Weights of a small transformer language model: no biases in attention or MLP.
MLP neurons of a small language model. Each row is named by its layer, matrix (gate and up: input weights; down: output weights) and neuron, and shows model dimensions 0-159. Each number is 128 + 32 x the weight over its row's rms, rounded and kept within 0 to 255. Numbers have three digits each. A neuron's up and down rows have the sign that makes its largest values positive.
Before each neuron's rows, "fires before" lists the tokens most often just after its 100 highest values on Wikipedia text that the model never trained on.

fires before: "m", "a", "g", "1"
L7.gate160:129118181056140130115093116127096115098066124130115113152140093132078112115107142102117118136092099112188123118128170096140090101132150167117190092135140132129084174166093070188112097070175149128137143175156145087176078184144161096144076097154093126102074134119099134099138119121065138202172134118123062141072076117151130124131157167128130096075140120141171123146158137132155144168138121169123119077195150074132140206136098115120212125169082143162178149132139126139109187139134130
L7.up160:154137133169154090150101130123144126088132137129157085103128131113108124157118149157108116106125094106160114170162098103110103112193127137096175128144147183112113141082109168098159125101103135138128159112044144140117155084117105160089164181091113162074129175070105158048055159122048128108137108131142176155114100131124094101150142102164192091133172179093123164130142101111162133145175134176100166101136198169208151152140149074097115117146094139123116103192149134112202102091178088
L7.down160:148078107081140150093139130112092090135132120145109094154153123151142110118172135114146161120167117116164094104097140157138138164130144086113100135101106163173115117142150109140146108100190101147104079077209102114111173183176152107124097138086111108152104112146118170148137111100241141189124168189202081136153123130140102201134096181083085117120057022120117068101151140100091091107094106128151092163168154094131128115163166159106130147106190134133111133142095107132098126144108152

fires before: "le", " the", "t", "d", "ter", "um"
L5.gate288:185120174148107131104203148126112164167140175079090077159083164113081149160108134146147121136146138149126103123142161130185088117157108122075146113164133074130188143145114133128170085149108089183143148145128141163171149107074132107095137120100124150141159131139160163106182133106080123110086089179087117200173081134135170150100108090099085121102162092079094194142135097112196118118120124057130173110204138123065140115134148105136147152107157072126173147076089134115107064130096116
L5.up288:113162098097112166123178111117163156124125204141137122134118126127133147141108115068145095107190135138112150112130113119148077117144066135138102047184165189196158171136168133112131108094128119142115165151134109153067127111109117136117108124124166171078100116125139165128193111100129103107078137089145090165153117185041159092114112123151124081108124128172072158145095201139149170123162113114143159162087152114094130089132070084113116136194127105147123092083116077223127139151096179
L5.down288:112159129080152069114153127102109134154147125143113167164160094097140159142138100143132138188174195153070157123117158118162194092114183152130134148091138121118100123124092059158119162085125092149132111124129148072176092161176119168083158146136162127143119126134063161115131105124170118058132106117150138148128165136119136120151115100110189121108155078095162090167156198122060157106141189137157093093105071140147108174055057159171089074137148112086087136133115113128098135172135065

fires before: "t", "s", "st", "f", "d"
L11.gate131:122125202141109093135098095118062122153224132099200126092124081092118136118173120149148078116111100099089080146174158114106155126114207113115122180126090170164175100162131143140162116171117133154104083123199108164120100135069194094170121128129058184100130120126126117135148124047119143145147079111159195101142169140096137154127085147114163169109087083094140142187112113095134125178153172093122114122085094148131144127132116131140101150158136098103124137127126110115149077109184083
L11.up131:075164135161096129123140094133100193081154087121117115133078174118123110113151128096030145140087143099163145126147112124104083131166146142135124148197134105157119168179161141154100127162175096117076124125155173033095098164082146129069134153121188155143137147127179131140191126139087167139141110080117128079135118115109119119167100149137084162173126065132110176151121123066141072139092130201137095133169083085085116128091109126154134168114140110188124106188104126129092136171134177
L11.down131:142110155143134136131125105149169175143174153127157090141142161102124121145053096110163087091145107127082100147169147059110137108065140121120105140168126160137093136144083184087096110180156145159198103162160179123142114158082078086148173137158133092135101126110091106103111177136146088103130075058125236099127117125145140173175138124105149155164112115089167130136099149098186179101105140150118165086094169129137146047153082137148094089111106111110159050128139120136153099105135089

fires before: "d", "t", "er", "k", "ell"
L9.gate36:107157060066120114165151131111122167069140107122167074169133208123103114119081100153133146066127133078094122155134174090125167096122107161085118107132134116132150200132105143121196140144077173194100112145153111144118140193104135136141125112105141147216083141109131099121146127124093123065069196098138126056149157148095132171148104101101102125145142165130109127114123087069127131089116141129135144146162123126056136197115118179132125171175119083137124122117144068152113189168152105
L9.up36:146068111101108157155083143128152143142134178122121120110172147076091136080094092056143110100173060189116088120142123132120132121199109164118060110126133082207131131124135129126129116164110066136113112131119146150124126134108179105091116149189124141097093083159102135163125141139143149135136077161110125115059156101138106153087143185230105116134109111094094169150136067138155158147160154119166095181131137089117140171130138122101069161144147141135079165147132054145120130196079175
L9.down36:099105161087127165114182111072164124117159112094144086173133142091099072156147110086135144156126116090113114119171063172156095108143084115100106111094149172136148153104118121143183123105162109135112129043149084155075138104151156133116121180086126160139209113110115149119133114094190177086102099116132163122159140082169221107141109150136152174154120092113111119128106053137130116095152131129165146053165140130136148178214089134168092132107125172090165118141168112148096149103074099

fires before: "er", "ag", "g", "e", "ad", "s"
L11.gate398:124153160134143059080071092089164143166111170103104089140080150126140188117122156152057158087097138112108088132128130131146121170113117182102124113129101157125116132156111155129180130129085131015157157112150184085179104137105155135135134119132102162118116102138110178113111109142167148155136060133147106159147146094092137162115161164147132117146086118163113135156119200157185186110135098202132105127148083148098107160199126105157128130114144162070153164102155119196126072062080153
L11.up398:143121170119107152109112145130057144142079127099084078105154138089145156162145135149127139064152130137095109097130142117095169112060085143074150197064147163153070125100110147080099136094151065131139125101121117123117135145116123100043067148113132075156099113115172111119149137080190148187123102180108138141073129105137108149137103105149072140099138196204111133101133162155153153181143147083158141090175142150154117146192131130110082154144160152075166120164133157151163126133130056
L11.down398:125133092139089106097193111213133122112108126076083135140083093138100151112095159152067057105192126135122157101122130142104098124162122106062157143079169153110127125187170150131135079126162053101076052131178138098164089120132174144167092189183121117128159091126146198170165119123108160124088161139089187173168096152155155134131167157107112108180161144093108146120108122108114115134125084164155092162104114105143156114126107103175144092115145105140117142174120167144119053121139123

fires before: "un", "u", "an", "o", "r", "on"
L12.gate95:164123095146091098131092114158146124139152176173107139105122116099125145110095140168167097112076126189139131094125090179177108058118090099136166090198123118126148083166142089092131135114115128049177137134097086138150155175150140120174061148136168165196128123072110127103103141114048091162159139123099152192092105127125111099097149184103156153153117128116164125092109155117120200115192087089173059132132132120160137111062127148157127116103138107167127137098160109122107202104088105
L12.up95:136137202139099115093124187145115181151077161100161111121165166108141124167143064115128064110107159143161123122183142134139139146083133118097126064098053130142116182119123065118175207094145146108172128126099095072150160147114103129123081199106160133157150134125121099157062079142135091136127162135156180082153142109095114084153065155084127138130085107114137115118127124094104081170116151143156124167151162130130099121134189101149133146087054188132109169142067110194134117127137149
L12.down95:102161073151112096089117159135099154157108149179106145109125134135145118123130132155156072121109061130120105128162099091178186117088146185158176083101051083134139116198102151152162153156084143087147156125101105144102180088157138094172095071119168157110141160105106145153083189112099075139143061134150206166134120133140119067132111138089117091161094159170113153099088135146166162105163146059168107108098136112119154123071150170169137110080142133146174136125148142139119136141046140

fires before: "n", "in", "i", "e"
L9.gate269:120130122109123187098109146119140137120134175178113075070129099132095167101136133168085086099101160140167116141136127107100113153121070124123125134173099115071137104163109108092139072122135132122116198129126128153112141161114045160131187166112066138132132114177122108148168145116119143171149075157124198132104159078128082037084105163110153137161122093163059151138131174153149059145158104162155161153137096088191175165135099093153118149142186173107126166123083144153122053103126158
L9.up269:165104129083146127063170114100144135157093085112114164178200093123101102194118139146111168144116123077126100191115087112194140117088142166133195156140100130120069136134073137115206117141149206146198104114114102200164086119125084165102060134152144121162136096127121143136125131148089149138117124093081137155100092094092107144105106096121125122167128113170168068092111090132113136152149094128122202134147131144196146095077177110101131100118106129062128157123111119158097133142171153
L9.down269:113132106124122039171107096157145142138149166138108136073137085100160088134135112194117170091138152131131200094079151146125109085104203167086143124187178172078153112101146130112168169085098154190090094129111119131127074160108119098119192135174138147109119093109116129154060095128184084123149131134124091131129098148117125113086081132089178140125165177110164156154109058116116178091085099079201141103150158116111100117103132145106130165174142172143061129140112103151121125178135124

fires before: "ag", "g", "ad", "a", "k"
L2.gate318:102121118129154175165090166126106145087074100149121146139166088108106121092161113166145082089125075149093195101119176113136080131114159166106114087103118076137139146190106160123151102122087105118082105109144136094177163141144145129132150132142097130144089153200165153141131113156218112114185110119145092100090091103149075114135083131137175130171181173133180162182117136120175126148141134120057142098106205111098109094146124111115117109126161191119110165089038160087129138061115115
L2.up318:121136125121156117125120144158100144136150140115124075160118108167138185148136146110133141096149065096125108153105139150151138117171079077038105148178084164124103130171165204084107113075110097090119150145111149115153095087177117126123093081071147093113125123114142119056187106130134150123209183183141119126052101134174130126149111076116147110136156187104129140118104173125140101195101063140105079101196113149150125118168114157129161097087163204139114179142134132118178144131097141
L2.down318:160085121126155140108144123141103179132118168112137120179126134105111081143137102114091093127139151160199109113116212109132078072118131084119099129110197153061108180130132128147159127106183090086129112104106140128157139160106123119152175146178063088125132121133132131142142132184205190134151115099140112144126157123144133141108150163123099134188091107144108096075167133092214114098081124049081187139114168192115122148133080081158052077107113147131083130123108162124136130079159119

fires before: "n", "r", "b", "o", "ed"
L11.gate421:151122111139113051161108183110082172113125140101161110091135123098126082144107082128163083154126073135131126167138130161112236115122160110172194098188085113133116098099187159127144157084174099137134096122128102167088078128131187136211050131136122157150207168136149117185133135085077101127119117111062134116110129112112136206139104122081118148176166103154140130079094161114158059119120154138122117111144124154112167147115173142156156164132114102144114132139146106082105135106107155
L11.up421:162129148152118133075109107113117108133170207122060139140105100120142121102157041097141066113085135115111112149169098124181156105105170102104119174123061089137170128090131093179161147101186117131159138175143147130106138086082148157155086182158125118117087187168110109141084174079081151182085128126107160129101150185161134155052115142114112155133125122144132125174102073137091149125095129184170118202173157154160117155127074115089136117140098148096087104130161141136089171151129166
L11.down421:107137126143087137162089125091121209173104111144185144177105078162144090188107182186128085128141144140169107133111100101132124129116091082082104108165144114114135087169121149186132169145122138066164071153108186140159166164136087121063151122150094119163097164184131115122110154129100170068111140105056097115117099154078105138072124143129136101157079194147136135152096160044140116197130177117125138116113140141144124156089100123084130132102147171157143174129134117141074075108142164

fires before: "ic", "at", "is", "v", "es", "ep"
L8.gate68:140156123123137121141164128132138164124129169127109090163124137083128162173125103116107149062099132124164114141131092127062089083130141163103177121061113103109061066109136147129154078165116143132092067095128119170097166177153151119165171061188128107105185138121112108179091139087140142178166186145122128169154075095153104167120123142103177116131240094067123059133082155139166093143105162148120119150147142120092177172157112165127152106119111156152119176100173138140138093134163100
L8.up68:113116117097154140132083128172065098112151162153198147152068081035112172127129169130066129119065076177131073134115067095091108120081137167154124149164059158152134112155110140120138094117164115151153165129091113156173161123133195164146140083134080113151189146125160084152114143094099137125103114098140141152130128130115111148111137117096141154143110101159053092091135127075187115153151149174163092147156110195152124140142147122120177177062124152085131159134169127161129091102081151
L8.down68:125123123099156064172159146095130119174116124143157176092112127193127101171095145070115152101134142090175135118129090104081116138146156107120140107067182146119120088123142149192160125144130117115155124106117154165168164138097132123197097088148090128159072051171099154133107079104137140147092130142116070182124119126146115169100175092090125134160192157075188089139140156088145091171096111143105160147084203162017160120151133118115165119142106127137133165112174137089137105135181117

fires before: "ou", "it", "n", "d", "c", "s"
L2.gate222:134128126178140092126105154139119124059158146119186114114146120133125164037085139162180161057166136087153140137164140097128158107100128138130155167172160110149107162130096137125122109153141128139106114173170148170128189141137122145152130161162072135179156142111118076133179000130117121127107142123084173219071155108102083171148119060134163064079126106110146096071101124107090133153169063142132111160127111118138133134154124135096111104119124135127107153105175060116118091149112117
L2.up222:134191134191186090143169140095118150108109147168170094179122159076212155099061161123153131104124145115135146074149114109150180109119090134110130133103133106117127083084076194155089145052124133131152128111108089158092117101157139142119119170163141139145150144127087084083148129097103157068152092118095175126131192148112112186215122060139161127094090144117104082148077149114136141130129121101113180134195125115191144141115101087091090125130136147123122153120108162124206143133122090
L2.down222:135117087127094093169164127181119139097178155119078113113126162129083171118109132129112038153138141098149109159177168112119158176081155136144059107117151174145142115151135118060123146118174140108135138154139121165100083174115091103044132144127124102133143107102080094083094179225106176158130136123126149143106136154161122143119143071127090164116150160134077141165145159107147109142118189078147117115111114080056061124104097175104173142104187119143131143140087120127080172182172140

fires before: "c", "k", "el", "ad", "ce"
L9.gate110:153084165144183084079151159112107180135078163196089061125133115069076108126126100139136116112146135126147041072116112157097107139100079120167072143128118085149123144111119149123167097140091114114086097156128153150148154149160166075171155092075116117108082180098091150075120144063169185086173095150080189136153159086151145113161151078172098087159112144097113166141126103141122152129121105150152108111152141133109175123172157089176158159100121119186169169119135121155171110116145109
L9.up110:071129123180131092098157117157075127131114112087128103088127093169123099131138152172119093149136065120110096107155118173130129106117144154096096104145132085218084096117139078117120084181137153115130144138118068132153072161133098079126087119122108169170148152109144207143113184149115150136100133162200163107113154143163116078179106060115129158111146144178118143142115081107117196153073106193143097091147124140148109172098110124141172100090117129185113139072140137175206145172121169
L9.down110:175129196148092132135166119120090138186131155127155179085126088084059134089143147094083161122196157159132084107136152125145196150143129141063086180176076081097069109083135139096203146133092134111134093150119175155129174150180147179105124151149120116140151141096095143107095075134106154106142163145129156160100097130169086153132130153152098094075100095097077139132141118066131127073096141152099183101125174159086117149146090180180126112084130115114069118114150136140156175105139131

fires before: "ore", "p", "gh", "t", " to", "s"
L8.gate255:090121128105141121117105138101141158085210107149157113137041109118073134150164113137148161154131112059125121166104148139082115181150189129088118127107101104163170137156177145080160164139159108167124120151140070131161119168090146118111134111187063107063127183131121127071141148114099157154140130199102069150201136164127092106116186127134110159180130089125180121150135110108057091119131135119133160083134122152172177112099135099122137106147149133115175136127123159139091037074171130
L8.up255:062130109073159144066160069181102146060158140114089091114140077158111154161148128168079139138125120135112106141184139152129134131193124132216135182122161082115091091155125110106153148131144096077152093100097151139077146108118183163162135148144118133115153096095089161144097124161074175024149155060142092164133134135127152085164097111095157148098104125126065142161112076097126073163105153147148145082135145165091150153151143124160128101168155117104201148129107133120141128140085130
L8.down255:164131112157131167096087164056137068160096135108089166136117144120135164084138097066139113108134195085067104144080123094137103145137136113182152106114069092136093121128145037144148153137132143132149109135118192217164093126189163161135117098086137098132107140138127095119182080154138173138178131095132135094116099164107059151144102108108090143142109123130173157112134134174162136109169133170130138208063092053123109174166124156066144138143142144132125108159171156127091145133118133

fires before: "k", "d", "ard", "e", "ou", "w"
L11.gate166:082151109084145117177108149123101168139128115156119080180149161169097135153109184117167145124078121118121092187133118131124136112227157137076047092129132121132069109097116141070157147090111134150102136130083112110096152089189151167147202172069110121118163052120154104133136145125184138161069151127137152132138156130137114139135168119149103097151163168113121128080149100186140109146158163147114156177132081080102135124093054134084110130143094185078163176161133115117142156089082117
L11.up166:117150117154181107156100160111121154115141169093119053142111113101096111211106108146164085060176145123195128111165155139121150082126121177110077142160115093155132105098151145109069108143104122095084103121068116119176158136129107153134105080144091137210137150087126020131151120134121153044169086149181096116126164082143117112172149155090112113166113083130137083163118141102094120079154134092165105137170163100113171112161132140134114190154105134157130120166114150176139180152129118
L11.down166:167098115163190166143181132091104106126128139109102077116190135077102096135119151120089115146095134082139143189124076135141167093127135113081102101115156065125110114144070202114178108153145140131083054107166094149136111184119146146069163183137145161114123151128134138118082153138139146071081159139128018117119197123118168059158140101147150104136129133128129119126173113193111113147152135173118170078084116149073094124118099131169163168125127079109102148170104123169114103130162137

fires before: "on", "d", "ame", "ut", "a", "om"
L2.gate393:153155195117103119070148110129122091065131124134072153136074173162085152121145138126123102090116122156154125163086143101130165173171088084085119103177151099168168131079156081087157180146123112093096110187154150099174088124058126101112193119124133100108167129141148175132131142165131106095125103117155080138070132134139136146148087172170139179178109101125154104116073070151126079180201137122124103194125125062120169116142097198160121096110136098096111095181122132158122097116128123
L2.up393:107103142073148115105121125099159131131164144118142098183127146158089124164127125115115074133098163157120145145140158088178108161126178087109122133080071129180114178122125136147076104171082102112131151050121135102140125105137114151170154074123169196144150083102166126097051131098176090097133113133124141188153139050103137187145151147142107161104164129125196083126059142169151142106117095142122088129155134218143112087106188129075101069173123104164155131139159137117142150140079082
L2.down393:101124136126104094098133152064074043125097097140098153126126119151166112140127159071138120104117134140151097163050169101172124052133095097112112112147104106113179149107138141107171105164171185124147163123157115127103105144125161135165206156097175095144099088146103142196167158102134146119151116155118181196112115120148114116164140105107141183206111112174127115116093140094149090150125159104069144187136127117131110174172089121182124126129154084114074097126049122118160123159202142

fires before: "e", "t", "em", "h", "ul"
L4.gate326:135156181116151119089151144135149064175116130074145098118121203166082162124169102161144069144125112186083050170101122124139165132114128143130105109062094126153169137122107096063125125134085156058143104131166170073180130153155163072096127200111121144133130117132184164144115120142111148100116140146088165100085133105135138118170159126168163125133106144149092126128123131122121080113131130200131076073171141108123168126118099109142170093104166140126086155191133034125115184152104087
L4.up326:166172147129133121124095124140099115150095165122186089131134114166174158081115122160154108093128149119116143164153149109189126083165131110091115158109108146121115109133131124167136163136146139083091099126181104147175104132104137103077097119158109166139066130161137121128123083096092098118149123125101114163087179132123105151146111149108160152207115088173138090178111111070098063157151184120124086162124102107102182092059122093154161170177049141188160142209131071120084197082117172
L4.down326:113092120173127079071172168188188122162137125092101121152173140111081129144149155124103145132102107113113135153100153064123149085122112157180091095082167070191136069131094143116142126123080135090154128179180133056181157132121167199157115146105058134157145136108076133094072143142135125062083163123051154141134139104103122109093165139077086180160114130116107158131177149115158191119153151100088116102112116091150138173148137100139123114122170156109099117169118142173140184133127102

fires before: "d", "ed", "l", "a", "ers", "st"
L4.gate241:228152169109153081137143141099205079071119146113153129110074074105064126155138115114163112119137151110122091146117123148106192213116104177115143095145156122147114118105120164118154142145141090141109103118149101149124073179116105140084102109138135181167133124072148151124127138081052027141150149100116120140112140108166148126161065130115132142135170079173142125185131093136126132083123068100127113171123137131122138065116115076105122146187151112151109135136155190165182133174117096
L4.up241:084100100075112109131159088090168174120107114136128141115188096110125158200161138078136138174159136123143183123099126115095147147138159114108142143121094143145137145141191087127163168118107128149142143022112135192149080140174098149139191098122147107155185088116109123135131069139132175122171133157104123107141077061122144179140059121115171081186161144087159105120138149114120151123179094102098112095149108166141108115192051142125110126111161171084108170154095092177133085118084153
L4.down241:152101160165088152091149182189115103143151141146107118135101181038120116132136182156161135142102116145151080092137091109156134079111130092153107126129169103096129114101134104055096144122171170145059077171139130150170197160128146164090135154127109095160125131137172116158148184102111182102123176056102139132114104130134126105058194134124109138110078125119170132082132151121120109121088178045143113145151162156116138144097195108183146099153124114093116095137086153117138185054128124

fires before: "st", "ce", "ay", "s", "c", "an"
L9.gate151:111090130189130098070099117133084068142138170205067054124090150125111140209123155159175171182077099149135175123139124137143103182160130107147074135147134157133125093169083178083125107129115118092089168134109108116100126119153104122140147108131135219135162130130127107118085108107136095131149132105122118133138138112172125081178100113126082137182124092139119076071071193115128153127187098169168111110082132197111096138160209124129105160142116139105139120121121093154115080117155089
L9.up151:086095189080135086118125081100117119162155113150085101139203078130136150144089137130103179115101143110115139113082111106150135093111114161071091114078180109094136132098114145166144113119169155084110112127110125133117084126152131151179071169107149122192173104162146093168118168122103201113129211099112095167198167168139132155158102076128148114165086077150129077185095113152119189084164107112159147152098144156150139176109121067112141106108133163141141128126139160148117201099088079
L9.down151:082136148148172167139142130134120107139144101139127168092107195151119169110154206095071108143161114140134099126075093150083139152102098151138166154155109134118150175099125149147163098190148081081128101072139156176170129081091149119085141125092084105110179149149079169072127147133151140119137107121158162042141124068108116139147149159182124125080105095085087086115176093129123162141055131140107131089138152099161115114063138155119233143150125106138126101156089179123156104102088164

fires before: "ing", "n", "al", "e", "ard", "d"
L10.gate77:132130121174074118147135139164089090157135116100070099178134162116122145103120187102120167152082169178085177181143094102146145085170109112078149169149080124044138131104065112126177128172130128180128098107180145143120152082090147129142089099185063117155150154168086093078102123119119103139070153118191134148149104138157119098154098162040105114153154133110130084140131108099122119086148119099149081117137060207152180088129157155146130167149124159166145152134151123166114131103126103
L10.up77:146108099120105140122109116137069122125104115137114110151106152170144104110143113143107071168121144117151059172133164121184110102097098139144116228147119082080132108104075110130092103216139116113153138136201104182127170123153086176209203132112124186082124157089072061120141109163105078072123097135152136142103101179152127146148117093075139129137094139191087142131140147108140181171160097136118143129165082111113114132148094172123122149133134178104145168103087156101147159129186149
L10.down77:105121095115148095108119103170118113118113115087127150131075094130137111194124145085070167085106134173181090169133158148145087111095159103185114062092128157092142106178128114119142079132085210158125097140160099082136175140132108154137104085160184136126150178141112103159097183121107192075129133099105119116160145155150115152142124065108085163132140135127148036040092131130175128110144185102134147139153138147122182065184105156159148115120141123089160163150112101065155115161116123

fires before: "in", "n", "an", "er", "ber"
L5.gate426:142143082132145149126108132107081141094120152157067103181134156115147061139101174145135146120109163139138165135158117098126111109166112123080185133172180100120042126129143179092104155128136182094154133152158130101063128162135122146152167153106201131155087163140181172133221087117167101115086095156134179106127076117084147138155121117082143149152117088168106115084098056129173093127123079124130120097163146136182064140103128113121112079174129142131096158197070108111127094124173137
L5.up426:159114076078069128108116112130104129128195119104103194177144146169140119102131168128123127113161185129082160131107144102105109103152067075152129085174119130120082160094156167117173136130099132114161099161140082099136135129104091190082130142054138108203129129162159189171197149135114132147101099105121155112142076102108152091136094128094176144172081099136132095119147118109134124097139110101125126139123171153171112131075068090165145144220157132117130142093143194182084176115185141
L5.down426:079150141151115096110148079169150139129093146105086100135100125161141110210155146139136145106142080166179092077129100129075168087130083098143148160126098148114166125144143169087177144074142096135161114116131140163117143168136110129152102204069126189093142072119149120131114106061159127174151080196133171068091093079114112098065121136121141081135144162102124150132186117113099105136124131165076125143154104128137131161120114118141159160139143081181190173165097112130046174119186130

fires before: "st", "n", " the", "an", "er", "in"
L5.gate342:122099098181099110095144181146079057123094156153054120149141110137131107139113137113126071115159154089111146091143087088101085140136135113148126133070195093110156148131134139108149126056159077165160193105096135067142117183130117159120135141054111167173141157189090154163171128129125108106090089148106185081120135097108163133162129148127098158178137118159124185164077158178124145125212097162110135155164121162137136163108155118063144085161100175146143151097121153167086133086120132
L5.up342:103114157122140109122090151109126149161147079147041157162087080146143115104144165149206148137113146155087195098087151084134136161153105094146150116149126115106189221107101170115088155092146104126169138081180105155163119153086106152122085153165159187170141162048158105118173144087124115132125101125196150110154113106100102104119094096105159139160081144145154055091164122078151116133118125172128146153103164157153161114077173139133166097135141110112122058138155085151112137071145120
L5.down342:161115096087053089131154078135132163098059125095131110090182103086083106134132143129095150151145175083135116103111127185177157108153145193078142108100094177085167100180149076141138093155080128166129123157108121112094121193155122190177157080062138178094094172164069177078152152084146147157099118117136099107136166150179186133126172097131108152110121110138134123141129148098120094110111152150140106099127096083168167176142176104116161114139106145130141131187130120085162141135191109

fires before: "an", "k", "al", "ard", " of", "n"
L8.gate238:161125080103144070211118124143114180147107112165093107152140060141114113143152162166069134183143062150145148185121141129126119147128174112073088143129117059146147151096132136077142091089096148179099079071085139104131159127167144146156127160136128131121170097121124097114113098101182079092189135169093180169132154208128120121133137124137052093151108096099137083113159123118063141125169153114128096140075115196127111150150165128125155110145100191122121132202118117131082130093101121
L8.up238:132170146122150116115066071172140126128105166127115113085162147186156140110095121120113089097178136117112108100155108089150175044178157191143109184145096116089145112125125134112125078108144112170166079069071130219124168126147173124134099154094114153080142131104108080129140137102147157158167109078143098218141132157139111179107091137145115127176131158164125134108152166157066131113171170174109122123085149169087136162067148096115161144114111142104130159083112077123138197104104099
L8.down238:112127130154121130054068142180140176112120081109125130109121225112110125115163137125180140179060144119172117088127126167098142138161112153140132128129162123073129115173113101122146135142090112156162085101112073142104113107134154076090126168138133200080131121119098144220112166152151146155148188082106136119122148157183182174156095125116090120150142138154093197050105052117150116102123119143129142133131155125062163147086136145156083105148134085081132108136108134131042162101127130

fires before: "9", "at", "ation", "al", "ic", "ut"
L11.gate307:132103125179150110176117118084086148141147123215092158112099122102126133151151139082134152123095216112088145106096116112128147117125115098079161168128107143165111143133083060094116154140121124133123101111107173097043141118144101155136146119153149106185165131091137079078122104074145111184176081160077070149125138096157124136128145152170103189157156122169072140137080172086170162110113116202090130111135156126117182131158191148098184134082163144060136086125140131132133080176130132
L11.up307:129165110095160152129097155145144117146134119162168148178124141081149140197109145129068191088139134102106067136196141153130080141142174216109141129086085104169089074130109113069093110081126118167172117107148149132107170124158104158172115084114175049165143135206137083117139138104111164130095148155082144081124123119065122104090108109104140112043145152164175072175151127113124143077120154179128141079144120130134103098122178128106144126115129129117181079109151137190111118132133136
L11.down307:098162160112122148146123176141119123116110075135153146101035144164123122132156118081130133105151137129029082086148188089100090093120173137154112102133125170107150134138119126114156181136140145153115113094144118123158170167135157131109151167091144180093134194100072103169136117152158061112128129113110108114182183125097155113076104104123153122122149104060116093105118115077074120156124106190148144184074165124056122162078079163097163171136146183108157079167121129136157158093139182

fires before: "ic", "is", "ess", "ac", "k", "im"
L8.gate143:130097151170131081164079125154138171148137103111117117156071109153166127167092171092078110108139157178116120074122106158176126129142126171112181117151130081122116100127116128127106163128118102127100125129086102065074154127157171100142144080128088090073172146158149096126092136172112082166184125128170196101150107136120132091137149134135097048185184089071106086070091113110101142039130153113112107135126137177164150189192104178129151114159075151151131143102152179151166116151121152
L8.up143:157093191104135126159159178143124161100126205139127108086107128141108154155091142148117103072081156122108149134145147150077190099157113094113154125104146059130101077129164173134125186123060106118171140167143099092204110192163135118132071141140124085113169091100073094155163106157087132096143125137120166144131198084163132114137142153195098109111089123182136171088103083178095106182119141138143108098106138132097145091069098097153157140041132088146134150132134136127139178117099135
L8.down143:151123103102151103138119145142161106120106123100150183191137108176091134141111104096132117106129127095157131156104089156115180118118116150190118101090120128124085097125127107075148090157129156163135127144077163149051135100101170137134142172166165113084113135140044160193080104130162132143129147083202153176181168077135075180163142099187175023094137146133074095108108142142088142097129207101117104097104116154090149182138122180112142137085124106145132151084150118120122099126095157

fires before: "d", "t", " and", ".", "ity", "ing"
L2.gate354:126127152128160149142157088172113080097095175111109098162114116147117122167125166155135163072236087129061078126144152151087146070129076147128081098135093203173099141152113091157134151163158074057169106154141107147143175095134137125123130111089207164162124125124161112062175163106099128127092085170124128161178083140120128117142168140113117140174084114127152155111126086163140118173148082106161125096138137132144163156115142134152120144068193092132132143156159067127128097114065117
L2.up354:095129066121072179148062169163130083176177203119162113131091128149151113116106068173108119138113136125102174097144135186054116115126096151116170094134122128183175172115129114096171076179110188152166122123130131150123163159069083138132147065123175157131139111139155130139133139160143137110168145142078088106105119097141107148136112121074100123169114130085127131097114125154217187151064129103124146138113138174119170085102118100127166085148145150108126146116158112152055122055121083
L2.down354:136153050137079156144108089206185146162123170118100087049138127059129196124153159089101120140078150153181138142147141095107145094083133176157105164135113074132176155095165147139122165127128139201133171149129154124067127151140167116139117149116103092143126105138165148079176116053168142108156123106173071124125135101180172132143075073067096148140109112135078105119122162155095115149089094117128134165169104136153117161138082148126169149120074083154074109119107121123123158097156118

fires before: "h", ".", "e", "est", "es", "ith"
L8.gate27:124121148160138055083115168155158155060101126099151150103137155145061118116100113147102153117127138152195110145175110067170121179105157182140149190126170083097161241115138100101121087133094154104125079106139144123123187080131160158105082132176149132149151132134152191132133118102147102137159097111104182173148119199130163092126147108146133103100156152098122116098108123084110215107150105141089090099149148151146107130065089081170139134126150152153117092147123106116089094102092180
L8.up27:190143112173170085055100089170150134093148102162146139142127207135115044112070151166081148096094081124155160097122089103179100154149162183124123137089106102118127175127154079093097114125087122132130105121174178082113104143093154155066117186189151097167142118166186121128097122094107171097145135157079135160163170140154138156094119108136123119146102141144121097145121159084107112109171089160172121190050150182165121120148127090151130122116155121171105121133156089136073113124088133
L8.down27:114087067161119160150109128153152164144161067133098132093136151125089232136130118142132140121101087079202123143091127107155187133119218143122105154131106140172099118104140177141121121108158112088126155155132127174135133122101132124126094165144160076115176075150122163168123115137083122138067086084162052117151152193153118083052129094059044123090138096124098128132143160106169150160125124144111120101143147120107146176154132087112135075098165136103098162096099117140180175154116154